{
  "num_hidden_layers": 12,
  "hidden_size": 640,
  "num_attention_heads": 8,
  "num_key_value_heads": 8,
  "head_dim": 128,
  "intermediate_size": 1728,
  "vocab_size": 8192,
  "hidden_act": "swiglu",
  "norm": "rmsnorm",
  "norm_place": "out",
  "norm_eps": 1e-05,
  "positions": "rope",
  "rope_theta": 10000.0,
  "rope_fraction": 0.75,
  "qk_norm": true,
  "attn_scale": 0.0884,
  "bias": "none",
  "tie_word_embeddings": false,
  "parallel_block": false,
  "init": "uniform",
  "init_std_qkv": 0.0192,
  "init_std_o": 0.0031,
  "init_std_up": 0.0192,
  "init_std_down": 0.00239,
  "optimizer": "muon_variant",
  "learning_rate": 0.00181,
  "beta1": 0.93,
  "weight_decay": 0.0,
  "lr_head": 0.0045,
  "max_grad_norm": 2.0,
  "warmup_steps": 35,
  "schedule": "wsd",
  "decay_fraction": 0.301,
  "decay_shape": "linear",
  "final_lr_fraction": 0.0,
  "batch_tokens": 131072,
  "max_seq_len": 512,
  "doc_mask": true,
  "train_tokens": 902600000,
  "max_steps": 6887,
  "dataset": "wikipedia_en"
}
MLP neurons of a small language model. Each row is named by its layer, matrix (gate and up: input weights) and neuron, and shows model dimensions 48-143. Each number is 128 + 24 x the weight over its row's rms, rounded and kept within 0 to 255. Numbers have three digits each. A neuron's up and down rows have the sign that makes its largest values positive.
A block is one neuron, or neurons of one layer that tend to fire together. After each block is what it responds to, as a language model described it from the Wikipedia text at the highest values.

L8.gate1134:091107131118127082174116155127141110120156101151099106117142143141137106125111148107102162104160126121152154144042162151067103169136126137123103103102154128124107149124164103123117117083124110140098141097116099083166153143106132147151114120120135090109146113127102100128159115154103142122
L8.up1134:112075150121118085139140096108081094111136166114108162136127143111157131124139115102103152144114125137114092116143136153111136110118119131100113101135142148117112163140103120117157107139123142114138108153147095127113130115121127119107152104134145125131132118107134147139079145123158158094
Description: Start of new entry. Tokens that open a fresh item or field: line breaks right after section headings like ==History==, opening quotes before song titles in track lists, tables and discographies, and table-cell starts.

L8.gate1491:136153206116125128158090119131104124107135139109121152124089160138182143097160092177119105158104162102146107117121142122091091144139139150115137108143158111129120121122137144108103170120136118142129122148153092158155132143142067118123137104124108089136165108083140138149111084130110096108
L8.up1491:174138129180129137086120138113069137126166162140141142130152127166117114084151108104159149117167131101130104122147167079154108149114189124106152110085145123070161106143151148100150170136133135134187089129125117145147118115099088072052131123088134116125141121126159149135071123126153129156
Description: Organization name endings. Final word of a multi-word institution or organization name, such as College, School, Company, Orchestra, Town or the s of team names.

L5.gate36:087192119139159113106113109111071114100135125118115113139092135128147122115108108147146139157104129147096109119115140129165109146130108134149131100128136158054106097120109184128130100140147128132114135164144160130088147141104157164139120161128083122136120160135102194144141125097096122112
L5.up36:095158184149120133177110114109139125086115194158125112119142121100167104138184114182134111145131121110095134105131170128116143163123129120112134067117112144152132135087140110097104145104119115150122166152143136109114156138126093118134099112109150153127122128159103098113132175129121169132
L5.gate63:164109108113106120127133143135139120149125096146133146139160095107114125084171130152110120155107157104145124168128138129108082100091106114119124137110107172092099097106138134121122108176124065134122186123123159134112107131073099138144135126141162092137085144122113165137124074114128133129
L5.up63:146130145112129147120155143159160115150137124125177125093144136164103140148126134159109165163132121149149137156127120089150153127167118071076109179121128165126133149128129124093150129158165132114085139136132111107106114155165131116114119125106148097124162135162124114147132139139119141119
L5.gate427:160141110128126130116186145145123126148103155148117133098136099115111132102120135114155176146117106115133104138133102109113187181095124109136103173167166150123104144145144140137155079131107155103152119145138110079145127164074128124151115154181143160129134132085085110101136139065117113170
L5.up427:139123135140159147131154113134129116094157153117104142141136120114149180082113137115117131108102128131163140104132100122132155160108103178138149108154173154159123118155129158105111146122091166110114132127142121082145116152136088095099117159164129118155136158144114095098158100134177148164
L5.gate552:124134170123133137111177144151129129139142168124122127159147135112159135132164106124136108097100122138099135104151120124115160139125112121154153084137111183118117086163150138131154060132160104119158137120138131123122128162075174132147156153169109100150158083117143126119152108137131114132
L5.up552:116134119138141156115109136165132107140133113139145136121151145128129136128157108140098116114122172193134094174117136142103145146124133130127104107106099119122120123165122129103176123109107123120104162148150124161089139115112113131137142136179150165136081136149124131152136167119108147180
L5.gate675:121116136141118171132147106124146159128095124164122117148126091115129135153119094147064086096114123120141105108108136155170149121114127143112117161121149127165128124118125134144141139193121139138102126141138107094133125098105115154118113147090116168131089169076121137145132118153118128148
L5.up675:124159122126157132160142156092114112134094104106144124118114127121133166131123103148095132107125147058116170118140118149142134150103136110097115103143155138154145137154132103128158111156078155133140142165168142162137109108174096138131114080160111119097132145150118096103140144074131102141
L5.gate784:136132101150150126135159104170096164128142129118121086122099131065169108172135132175162105128104097189164135124097097125161151141151120126083141119100105152152158141108116129162093156167133172157132159183171131142057139098093107146124137108151135139163106163088112125117127103167093149082
L5.up784:133109121120093134129178089111116107169139133147154135099101131129118111155094098150150109127133151132106127166124137094115130148131130158131171123134124108130160113134147167110152145160165129097142124135123104133077130163118093139109143076105130157100144108148109131121106116098092165146
L5.gate902:120115121167117150125110104107112173104140092143164120128139162120114088122119141119109110117129149150142126162144108128142112157162111142133149124101127112159121140150130096112110103160079088160147117129130112107145127082097105138127114143121127130123089148092097140172160127117087129114
L5.up902:116110137160112140136112094163153123120105094128109137122141097123133101118125108144145139113140136100179164111078069143129103108132172108097128088103141097127143108114135114115148137134082159088124113092101128115146124118105152099107154142116132124101120146104143140166199114130172114131
L5.gate932:138119127157091128126135144127119140123136143181144120116075177136118082129130110114148107164137120138094097158110120138127147077129102068120126154171080128142102100121161105089147128125124152155160139129141128098146111140116142094153158158123145130120146154084122154096105118132145129123
L5.up932:110154135122132121129120194160120124131113111133154104133084137172139086147111135085100122103156135148119098107156128155167112146161146159146091141112114105106115116141139137139155182105104161091083130157091168107106103155133123153130104127130128131110135108102120118160119094122088103129
L5.gate947:196122162124141121103161138097162104091103135090114165121111114099136135141133183118125120156130117110107106150159149116183122100112120152079152147122105100110113110116149104159122136098107099142137115146103107123116098152159119174126124128126160115161160170120145173128089116136122111135
L5.up947:135129129130148138143067151142120101160114100184114112137097120129149148142114099119119177144139132094145136112122084113092116099094138125144148137130117103118129096136108118156123150071159150143171148136161116175083114158111115132134109142118094132147139142111135136130092154135117162121
L5.gate979:132093099122123086120146128094109124127140155152140115118126135113087154156152168104181192111106122134124134132113099141085158139157103139149115145145158174106153086152106130167112114118145080125100099112119138155138132190107124118117133146151117179116100161116164125107068153138101113138
L5.up979:100132125089144071128143142125151112136138129135139117107126071122137166120113139162151163149172102104082126104141115127150152158157158082145148103134106193133141174107110139137138151159107170111136132114099124159128136154163164148165127138128115164136148141096155125131134148105112084133
L5.gate985:080135123165097103167106110110103139141172120147114106088130116149126109135126129105121150120129137183148120151130169156133121090078139117097151140145151115120153136095082139167080128125123146121150102092123118115130116137151154112138116123113158140119151137125139111136101152145147065125
L5.up985:120147161091135092115128137102135127125104153122110135146127115138151112100125153114116132149111136207116133128119151118128129151150128144121130107111146139150123145088107119163086157157098172127132114123155108087136137141137127121164128124107144160146165107157100138127124149149095110134
L5.gate1065:170156114120096112081137121142114117141136139104134144148107145096129119127121115110121128115119125135120132112138119119080130162133116139148133145126102126179134128144093125124106158156094138130136149134114124083142120131071125121165135149137131102147156131139104147125122107072134158115
L5.up1065:145107128093130154131123128146124139141124140137131144153108138108101115130160132143154146129081135146118132144117144138109097116094167085190129126116135121125117140108096155148124123114118136112166114136125088152139147132066139109135173132138090136156120135094157135111079129114118161113
L5.gate1201:112166130114123136132110135139155142119142112128119152125150152111192165109152131127146102135095105142109086145127154194087140142116169120101112139159130110142155148144157095144103106121150114110150128165092124092111091145129129120161138125143140120157145124146123112129118142110110073117
L5.up1201:125125129172151110145140150139080115115092138146123097132125125154133142176142128162149116133148107161128125129118091068152137126106117124121111140121144163100105116114126152112087105132122193131116144107112146077149130120135113149162113111136090117145109110158133167132117097085117122087
L5.gate1251:155140139117105083116173143141101141144121106110101096148115141156149126129156113170114119161139136089140130144121150137139115095137159117126106107138143148115120106133111103120113132109085103104137126159093160078081135128098132102137149146152116099126118092130146145131139087124143142176
L5.up1251:124090144135101122126131078137138099143131110091102128116090156121135125154116112106178126096099118144154099142092149147136157098149135150151151145107137101123123095104110112110148180170164111109088088136127132114127123113118189128155151080133142135106160159125134114117123109152140095123
L5.gate1474:163174170121145128148159138134110128102136106138111128118092092107164114070135148114104134146157109117117130166147117128103114121114133106136136142182140112150160127075133090157101094160182132154163135106141107075181152127137120111133125110136075162102110147140150154114159169118116108094
L5.up1474:168173123122162153082118097144107169105137134094108094154107127141144152173162111132106122112131093123097132061118067136108136123132140096165088179157137155096209134107109143130145130161142108143142129101097104102140092183101139089129138145153134111145130144110095141092118120145102105156
L5.gate1689:128121120123178141119132139155137112118135128157112159123105121137121119146145108138141103073133160142159159132095136147081107120122095114151102143124136129134121155098129144118116129127164141141132162139117118101083165128136141160186133164141137167114145178114113116133106102161148126124
L5.up1689:109143119147166186132170112111145121116125153115139145125143077096125104173168148102173119131133095145171118100129169145153143155135110127097116161112129088177111092099161128148107114139102141082179110093135138111149100151161144115146168118122147121100118166135108133115110113078143115110
Description: Section headers and descriptions. Fires on a blank line right after an "= Name =" article title, where a short description follows ("Saint Lucian politician", "English actress"), and on "===" opening subsections like Albums or First leg.

L5.gate276:147152191156149150143105072073115127135106115129073127106117134127161127135105157147122141111106109176145131114128131121120151102162109135146093064135143138143122101107105137099150108114138100138142107125130141119120106078079116103114153141113080149142142077129120173164160118109097105135
L5.up276:119161114165122166121120114123163141076086123173138144143114133168133099143115167121207136078137120115129145125132138119125117124141149089143130139106104138099111150086120087154141092167118100117147185111109138129115102164104131100108129082138107096114146152091150161121135101117153119145
L5.gate348:130147136101147122129158117117140145150120139114097095143090120152137093198126074111135117154107071164097090131132101139132112089099158091118139217142119099146144104125111118182093095118131106116163158107129107135150150170161117086105170118134175134107165132116115150142193128113136091096
L5.up348:179121141095112123105097177130154139106130141099106171101150105148117152115114114124115144098102140085121147122145136128141117121138114132158136103117148084163150107115138100097125109166091137155165090154153192089129121125129110139111151117125175147078126161152146130133168145113137107084
L5.gate369:122120122190159169122177127153159117132120144135158120081144115110153128099110108104117118130141156137146148091139157130124125126164098106169139128170090124144158134137129124130131125121103149148124164106066151156100114149117120114161140132110149140139125119146127145114141132146134127097
L5.up369:109094126190118134098154153125172148141140140148142128111098101122199146136085155123140106176121150096132136124099125160142111139133124131183143143157111136089134142145129101135124111063077145127108158094112172136120119145104147154132190126098164131134115140116102116121128165144171101126
L5.gate385:135163155174135121152164161185109103153139168150114135108131125123113109121142124121112101142138129142125165115145134098126114087115123144106084153137115100125124120117120145088150153172101120148111116154151142128157141139113105131120128137130106140143102129123152147121114136089097071135
L5.up385:136132157171111116163130148140136127083151112111140104117132131157163106144109165131127119144134110142101151161114079128142112144115135084151137098126139143104135089176117156069118120140136141142153137155137140150132121157115142159110134113127157158133147142120134133121130163169154134153
L5.gate438:094157146174121147109068158123127168155118142168161092092137163134168131117127122133132106118138120122144122124137152127111145140137097135134124179157095172106153138093097166094098135122135142100119110116101146138130137090152116102106165150135111123078107094125103131114120116090072094141
L5.up438:131143103107119136151137120121135126150125143128137116143138156129083133113119136125113159158177138094145147159116139108119107132149111153136120124110093168116120127110111123112122138129107128105117123157108149116087108144105152127123100113160103152124132102139152117157157124082120168137
L5.gate881:136164116152126170086165120116130111120127133141113115129164120103174116133116155124099115119154139152097109164144165107105109136137126142164120126093134142136075172134123114144152120130129109127103069122077120142142110137125169146122106170080103141124142163127144141119099109142156154090
L5.up881:114139108157072128125123118134165120126080145130176111214160157140134120151126124142100121117185134126134075138119137081096149158149122111133141124141142119150087145140142135141091119172124121099112110164123130106139094123151101050124136095127179155135080139125153088109106103143100162131
L5.gate951:129147122091112169166129158123119118090130108127131157130115142141145146162084073156109127122148158082136112146171121155103104126074123159199129120195131130117137140104119154109135116156117121055132091160118101148113128170141116108108134134054130166127154130187131089145147129150121136084
L5.up951:141122165128120136134143102154107135103116127104136133143139151096144141137128136124152154116090139143147104091122129111155131117156139123132139142121124111156128138128143166148113115116148105109122147143164133122113109101139141126144080123126116119098172101122146114163114128098154116115
L5.gate971:098101160136106118134077152154126114081089133125109072124171120109130153127107121158131150165124074150132127129140164165126144151113175137149135107130128177150160107134122175162125124146141082099124134098121153113143093103153151138133096132124129109108131075119180120133125183160140138160
L5.up971:132188135134066145130135125122120106067160144151133148140126128155160129082117114121145152167107126133077105141163185128140144129122087131126123173142120148135129125137136174121152126152120163111124141123151131133115088102113153096111117119093120134123086119114205076133108090126089106091
L5.gate984:147106083108124139119152153120122143101103149140140101148100149146132166148134111138155133101143153148148113112117138153094104121085136113111128186127150125180128137143130143111130113157162127170123122162142144116107122129141129065100136132147124126131109050128131110153107093121099153124
L5.up984:100137114159153159149129089157117117110135108100148124162152132148147128099147113148149129149135161161140129158117108103126125127131162091099164150140151149124112097108144154099139117144133128145090127127135139110151106117145099159085168179114132145154136090141155141112128134120148089113
L5.gate1025:156099154123112140148165136134154157123078093117142115138133152110133114155158132094165154111111109145105165140150111162121106158143143131175113078141104163116171086157184161162138134119140137090134095119116123138138100108160117124115144097168057123137117169133159108117112086120102122156
L5.up1025:139126119075099117130140121157132089165102140055125128105112121136111136142082100169117117091087102116143125103134087159151080155124116152163143123148129139103156136085111106136128127120135143159111097141102099095121124131105124143147132131136102121116132108202087127088128122087106153096
L5.gate1064:098133114153117127160125141144145114124130126134181160157134138131087164118117082127102130107164119121143108124120151094105115167106121085120154097154140137098093136120118129128139124134142146084163159136140112158101096144147164121081127148164138157147116131160156151117097121086114135128
L5.up1064:149169121125111112113121159131163124129139122141133109160120129169123138141098102083128121123133119135119127128150118159138142084129138085157126136123135122081147138096145131167145125142132207136164135137148092153136045174128156170123122123102089136158168162144120119148142134087124123148
L5.gate1072:116139137118133116136118098104143140155128143130112116113127114101166143188139146126155129090108170122085140094127100165086086086088073159140162149076141131137126101115124180141118104150161091085114122133157137141086170145137110104128131133128088122147111112112162130109144119149104129145
L5.up1072:122169153133123111179126107122117148140126151138112129154109134156128128164134132145162132140156140097121103145154139183103118145128115111168145149121113130148113101168102161092102113112122158102102113120125105133135153131121115142111109106137114112081159102133167128089089147084116137151
L5.gate1106:159144162121171142119156107166123106129145138143163150182138135144136146116129110123091127135154137106106105132129142132115171033132120143145134137144145154084113147152168079135166158110127126140164158132072101099127113137090121112109113155115099134095106139135171114132144168136107120117
L5.up1106:124066119193117121130128079121102098151170119121091137128103114162178119116167119149069153135140125135165124166146117124152119122112092101111195101176114101126133120108128152127115145141116123082130147094129129107095131122121152116146142059160142117128136163134133113124106139145111110119
L5.gate1122:155143163186104074122180159127134140111096151145137133124097146140144133122102190155138129139134105133175128110091127116148128131107173091112119111203156098129119094180102159115105105098140161112152108133147150128164084138075146155119168119137146080169148108113162140157106114131148097128
L5.up1122:110123150166123159159120129144120090170175132116117140130148140122151098146079151133123133156101154120125098154111099103156157113156151157132192110210130165095120110156080139109137106099132130134182128153132089105124136116138133075153126149117152128122101163158128127152121080150144121090
L5.gate1323:146111123153113110132137100146173149141125137160094100167145120136133146128116109103098136101140170167102145128125104148121160167141114121100120091109147130111134150115121133102139169073100149108153100155142180117153148110125103119136133119077109111132113118165125163091142100172122153121
L5.up1323:137121065122092120146095181112134127126148129135117119103128153111123134118144140150131168128137167126106148148119141139101141140087159153143134110113180137133175119119110125114124140105126141107122150169147121127182131165116146160103167113129121085091191128111124145097137167128136122092
L5.gate1328:091117106155100088147166100143138107108123133099146141154166143139086096135123115146118087151137137133145147102100134114140138137119161145151130162107096144150102088173149153107096108139153110096126157146087101128114104142082158139132146130069155135165140138119147125147115133117123127130
L5.up1328:159147079130145140149127106181132136135149119094130177143117113128142119108085118111150107129130141122156102124153164138135110082128146168133147148106140088137128133111150160115135146165127120118113126133142125160107083132120143109108117161144129121151092141147106150121149163132117109111
Description: Proper-name opening fragments. First word-piece of a multi-token proper noun (surname, place, team) after a comma, preposition or sentence start, e.g. Bar(nwell), Ver(gara), Val(entine).

L8.gate1163:130125064155103110139129134133163138141098147139142137138141099130111168113077131112124163149125139164107151110116140144161098137131121109183111127160144107115122121171135120151150106161098125121116127124109110160142089122075147117140165112162143129152130090136094143141117150118157121124
L8.up1163:170164129141151104128139165157122138177167154114143118131112123140148113119147112111169160152092121151108164115139155154166127111093078147164136153130131119131140112151128124140160142139086083124132089107131128135117117122116105124131166111125141178125176091175090120167104171125142156111
Description: Start of split names. Opening word piece of a rare name or term split into several tokens, often repeated from earlier, e.g. Mc(Dill), Bas(sett), a(nomic).

L2.gate160:114097156163104111173159117123042136163127102125120116129143120143114097089150103137171143079096126130089152159127134103109144124110139177120100114151108118143147137156100126094140110100138139142106121121128149135170120137169143105119175166137147146110142114153113153168141144144111137182
L2.up160:071121128146115105142075120144137154150121147086129125078128167126123124113146122088141132110145172093134115093121208130124132101118120116101114112164138111137127109119113147109156104099127151115114147147109086125087137135154140098125101145085137163140146144113135106164139159135116131142
L2.gate311:131108089135144136119165122118153091150104164126111104157127158137107101138141146159122157102105084141112116132126169134104125114119176122111163150155126115107125154137152134139122092125120137148103113144098076137159172141155175141125131118097156133135068145139092115112156116168158118157
L2.up311:081103174123084118175133074118123139087151145148123157148139113109134136159148119148159145156114154115185149159163136056133118104107089128135135132153092121151089090120140122101093176151143121102136148150136119119138145123121110118158146106138097115139120115088143167119118168122145135164
L2.gate481:160134142130136087124156137173122137111180163140131130121118112137117152131165099112174097142131146139106136114117112124121124121128127154136176122121161123140135155154132110122085154168117118173117153154084113095128168133114111147092074128111067110123122112086101112107161114132139134104
L2.up481:109115124111120117130139148126090135098147146133113117134107142150080154110133128152121085119130163136133158142147107098128149117117139096130159117118144124152136123129126156112068166175097116145078107149131110162147135137141159132100109129130130096120134125121179136092160132124119125103
L2.gate996:110126163120128112155152084144103136121106141137101187130138102163128143142133143128134145103158135104158101149108139126108142109101180133079096140130076143135126117156136168093125103135101123164121074156096094115185129128177129175122166133128096162152124129099159150091133127120108134148
L2.up996:113102098115144133172149163103134140192142146103115181112107162135112082105169145107123132138142080131122097093111145127127157147114124116132141119092127141111116144152158138102102129114095107148119104151099112131177158133143095134157111164112113154153158095130136107132122125106151173110
Description: Word-initial name fragments. Short capitalized first pieces of multi-token proper names, often places or surnames, such as Bar in Barnet, Sever in Severn, Cor in Core.

L5.gate24:129111155108114103119111112126082139145119111120127142132136134086107108094101114122098134172125148146108170118130141118120101126126134105114124126150142123160109132166106148136130105105162111136117126087107107142148138128112151121147143113123145179099127137169160114138149111130115107150
L5.up24:117167104116109094139120109108099137139097124100092099190102157143144114153143101126131137137152112159175141152153123121173178190104114150093113125130150147122102146133123117148075106140118122088150133152141123092097089146129130177115117114113129113115126152099090142149150159131140102107
L5.gate95:137131149081084118143136133131117125110103123124100161147113096185126129111118105117110133104102138128131110139107112120108142110149118139148140124133136103120154082105121143095135128144142163118135122129122149149118181152149113130104089138122130093183072114147112140144125105121160119148
L5.up95:133130169127137148099115113173113094140138094092123124156150150098106127105104120107144129127097129154129125165179102103156130139156103132153118102130094117117121154161115137113167132139123156133141144158139143124169130115084089115090124116119150148130127150084122128126117107115174139125
L5.gate168:147075144144088084108152160154121121130141123110100172109122144100140171145112133179083164167125111126169109123131118126146149103131170143132117095162126134078161115121118123118151124104102125150165141165129077132151132151155137108127149128106153097146130171162101110182119172134134135120
L5.up168:133142128187062104117136130159115148123145094109121158144161107132109134115137130156112148162129155144113096112170125160110137152158177145119141110112154143115095124149110129170132130125093136133107144125141116108122116131115116095165121160124123122112139140121154150157129140144148115123
L5.gate262:158138112166131114113096159144101120119127114160109100145124084102115113108118140108114129122106133111131151128128149122121081108144143140159117147126139117152151151169065136129134106106110136115168147127079115112119156142122094099152115147115172084152141157132087140151182169116082158106
L5.up262:112190130130102147154087104138128109128130114157123117114079121119128166106152123139111144146128142096136140109128082156095089123109100131173169152135156124123127090078161172149112110163145094129130150144125138125123136091157106114143126123119161090144191096090126124144148105100142085109
L5.gate299:120116105143159091117100121131129143124097104131102114101153116091082162156139119116085145125131136162119100088132140072134141111148116113157094166138131120101094149117142113089137126138104160136133161130151097119167114133116126139109125107122147191161122126095114100172106124137093114107
L5.up299:124143133129141107125138156107164112128135156141102102126148100135132147124140160188079119136154134126127088175101115117116165141188100168147061102100126129109158176137147102133117131127149127159132100150144148200144143150139097137130137112078158116167110117116115079116163150122107166126
L5.gate487:147100151146131067113126128117109099116169053118096116138089148144156119118118136139100157131109110128089112088157134092147112136134119157144102153073101126134128148126124132132164175100119103079097118148144117143135123099127117103138086141099130149110100138080153132128148123108121088103
L5.up487:157099161126131132114127139181137111171186131126056135142131088175156088129151106185147102118101131141122107072133124123133136112144091112089123143100132130109111141105131127151132132125147128117147133143106100077150112139134145074132128113137149145108117113099111120110124145131117049128
L5.gate732:158104115099100077107104153142129134147096157151116113161119173112134146166100132125143137115121094128141108136102135139153130136113112106109108148141189112110086152139137133172148115145112152144104143147123107166119089169137148121154096068123098130130148108109130165134132087106137103105
L5.up732:108151159160085114128125133110076105099150117087097122138135134153091130110107131130088122118105124129109106139116122114148144118105123116165181112107142117124134139154097106090125108141134166160175147138103108129103114144155111108141115118095079151138141152087108151145119132108155139109
L5.gate808:132097107128137149145129101115130140060164112167106141129099168140087102128160144178125171122131094125106144123142123109151119135170107120147061106133109148110100125151124131089151108099155153154122106181124104148114142084131094141166132119142154102137135135120081122132176120101108123090
L5.up808:136110137192113126078149137131108142128143126103123148092071148111162074138137120118118146089126140121135122156131145148157123155158122155110174168163176162102109104128103124136143125171126098131157134141146102170152156139093108093137142091131120161148116137104127183154109142140132122125
L5.gate853:136126064144141101138123141132173107125124142127110146128115100130136089143121132209150130121177122161128135109126173123139111080138093131093130135141128102120144123177113157118123075139133111117151156165146125114196169159126146143157129116162142155125131107144158150158138119150091119124
L5.up853:110158131138110088155149131101143120121100126134137102138099147136089116129127149135107120107151108108107122114166128109117140112141100130109114108162116095139131121142141155150167125143088176127126152138122125170168127130088118132116100098100197150129121152134165092152158112126114164124
L5.gate1068:153112128112106093129116127139112090146111112112117148145100101123117130122126112125103147124134147126084118136150111100152146128137098154148171124158102190152152130165107134152153123148153144104148152162162076077118150147118133128118069123133130120163115146107149130157142130128133154178
L5.up1068:123114136121089102130157129095100117116112096158142111109100115086087118166112156154116119128144126145130139131146151093119140122118127151177122120115159131144155145114085153134154137159177137149117189098103161150134103143114116107111115108083139138173140112145145140111134100127086125100
L5.gate1078:134118148116159086121133085126124141097128147143130165107155121118107118145136141115123137120104121091066143155137133118124121150096140186139137093179166144104089163108166111098118154146106108143153111174136120097146113133120130105065137109114182107136139158149153119144159115115097119103
L5.up1078:172119166105102152111139139152128137117114100098118160154145135177104089122174139140096158084161119114135122142131126127142111113113158093176106095123134126117144120139075158144122112138149143075107112159139138162104137102110134072160095117149181122121083131129114137094133134124166137142
L5.gate1250:137172107118158136123145117136117111122127121106129128135099087129150107090133160099085161106115117111116091133133122149153144148112083134121115148163112157109108132097087083126117133143141084084105148103092093114175138137114113145105084110123187166112127114127154106125145184142102129145
L5.up1250:129141092136158113126105144115116157163111108107094138124115110167151114113146128116093139131090144095136149120146119163108150185140092103147110106139122135172195148106110134121172127148107115107124107092096116120116092162125118122084075152109144165144110088104136138113128128144118165098
L5.gate1310:144134087119131166135116091138119158179155114127116143131068138126123150114136120163120122097139121164080143116134129126101134085149136095132128135085158183095112153118124161135125092186104113103143136146149136103134128123159086127144107137147143108119128120137123174103166132089118140139
L5.up1310:098155138144069173115123129133101148095132131149130128103096154114104145135128097144123136131159121172163136154145123159123111085124077136125142179132143102108133137123154093177114122112134145156148135159136094087117149108093131143136149129134175162088139124147141095155157136083131104121
L5.gate1322:147104098152139151138147139086163141153132170165098112107092106149138122168146098136107107058152110129146121077143094145156139131120151139084122142125124165129133077164132116102132142149138137131146134118147139110143151115163130077111096158124101110139103181139138168102182113096104144136
L5.up1322:113104143126126120143106115142138113135135100119164065180128127133099108096121094077114115131138088089152109113093142141120108114105139106139132142169146171089100123115113132111136129170120116131118117101124124142172124143158125109111155135112144134152098120152161101118108130164165093150
L5.gate1594:163140143050127163146101190105161109136148114120129105095122112089114078147138168103107118136142141157150120119127130169115078157135123113126118142085149107127138101124147136112154146123112097125088158146161133147144186137183137082116120123119141128100107065114101127115145139127143141108
L5.up1594:112164113108112102159112148164118110133133094126125094136136161113195109106131132121128152129147170127073143055097138186078147088132160156149129151143143133117114154124116121132126115119106118148141144128040109135088141108117126128152096146104176108169115177105111103120125143128129062160
L5.gate1678:143150112121114111090110138122136088113140128169118097139142116186118137194141104142168137133109122133130121087182135163126142138147116105162101144141119130118124141158109119117146152123117178115147122128116155110185126146134113162088102083128116134151135138094090092160159119106065075126
L5.up1678:158101156112175120168131169143127088124099145162126124137162115103129081090178115146120155154124149107102141137139176135119146132146123089147185122139123104153107113160092163141122108158115128152153128176094102136087136132152133119142149147135114126123193129141107190141127135147167120125
Description: Proper-name type words. Generic head nouns that finish a multi-word proper name of a place or institution, such as Street, University, College, Airport, Theatre, County.

L2.gate76:126094143142126084131137111153108115099097099108174136138084121071166106118133120126101093067102080099152127090125145115158119149106134127148141116140131116117148136127132146133116123090175157153139131103185105157087132140170098122073134112111135144096139176141099126139129140123089135136
L2.up76:124124132114125114122120112103091110092113130113132099104107106156130132119116122107154098113123134149150118147147094067154126141155128123158132176111122099144161114122142115143152160148115177062105076103090123103134142133105092121130146074102147124163120136112113104151159149116129098115
L2.gate289:099126150119139126109078069152116070125164136119134128171101138138109127141147157146137132100119143115124102115106166107127127141121100132119194128141122096144139115119097159174152115126153122158128130146097167143163105166151061108142164113113118132140165089122150160123134104134113128137
L2.up289:172098110140120099161118108119153068130153126113138122120106137117150124115089141133130132084125114149135143160101133177129196134106177142135156151108141117132112113155171080105128146119140118128122113090118136107147134187122133124119097157161128116133158153111133170102122146113144122144
L2.gate1179:115151117121114119131149117114132122176152169095108116156122132134125123135134132201165149098091131137140148086127147136148124124118147136144163087143092135088103114134140103118110137102119120119166169143128131108119148133139075183138105155130121125134087133116146147131099129124139115155
L2.up1179:154130155136084098122119113171129118169167149092150084093112101106128104125088111093136142119130165145111104153141144125135124114182093148126123152130106120136126118145132111126165150112119142145167121133132161120155115102154133071133090162127142114141169116107137154148126108137109101151
L2.gate1592:156146092154141115154097133115113169104151133127120093092108119142158144177124136133124093139123112136119123143075109102064093180096134158150103133117148128084136146148155150119176134163122118153119127123099151092164120123146086073145102116114140126112096112085096150113095152105149158161
L2.up1592:102127122176118128148134139097134121144113097104116143174150154120141121156112130132104122127145177107152102121134130133088126111147146099182146111158142107145148122142131112133118127114103160173113141121109138119114127146110097118143132127079151104126117124123128122118141125129101113164
Description: Place-type head nouns. Generic place-type nouns that end a named location or facility, such as Stadium, Airport, University, Field, Park, and lowercase city or town.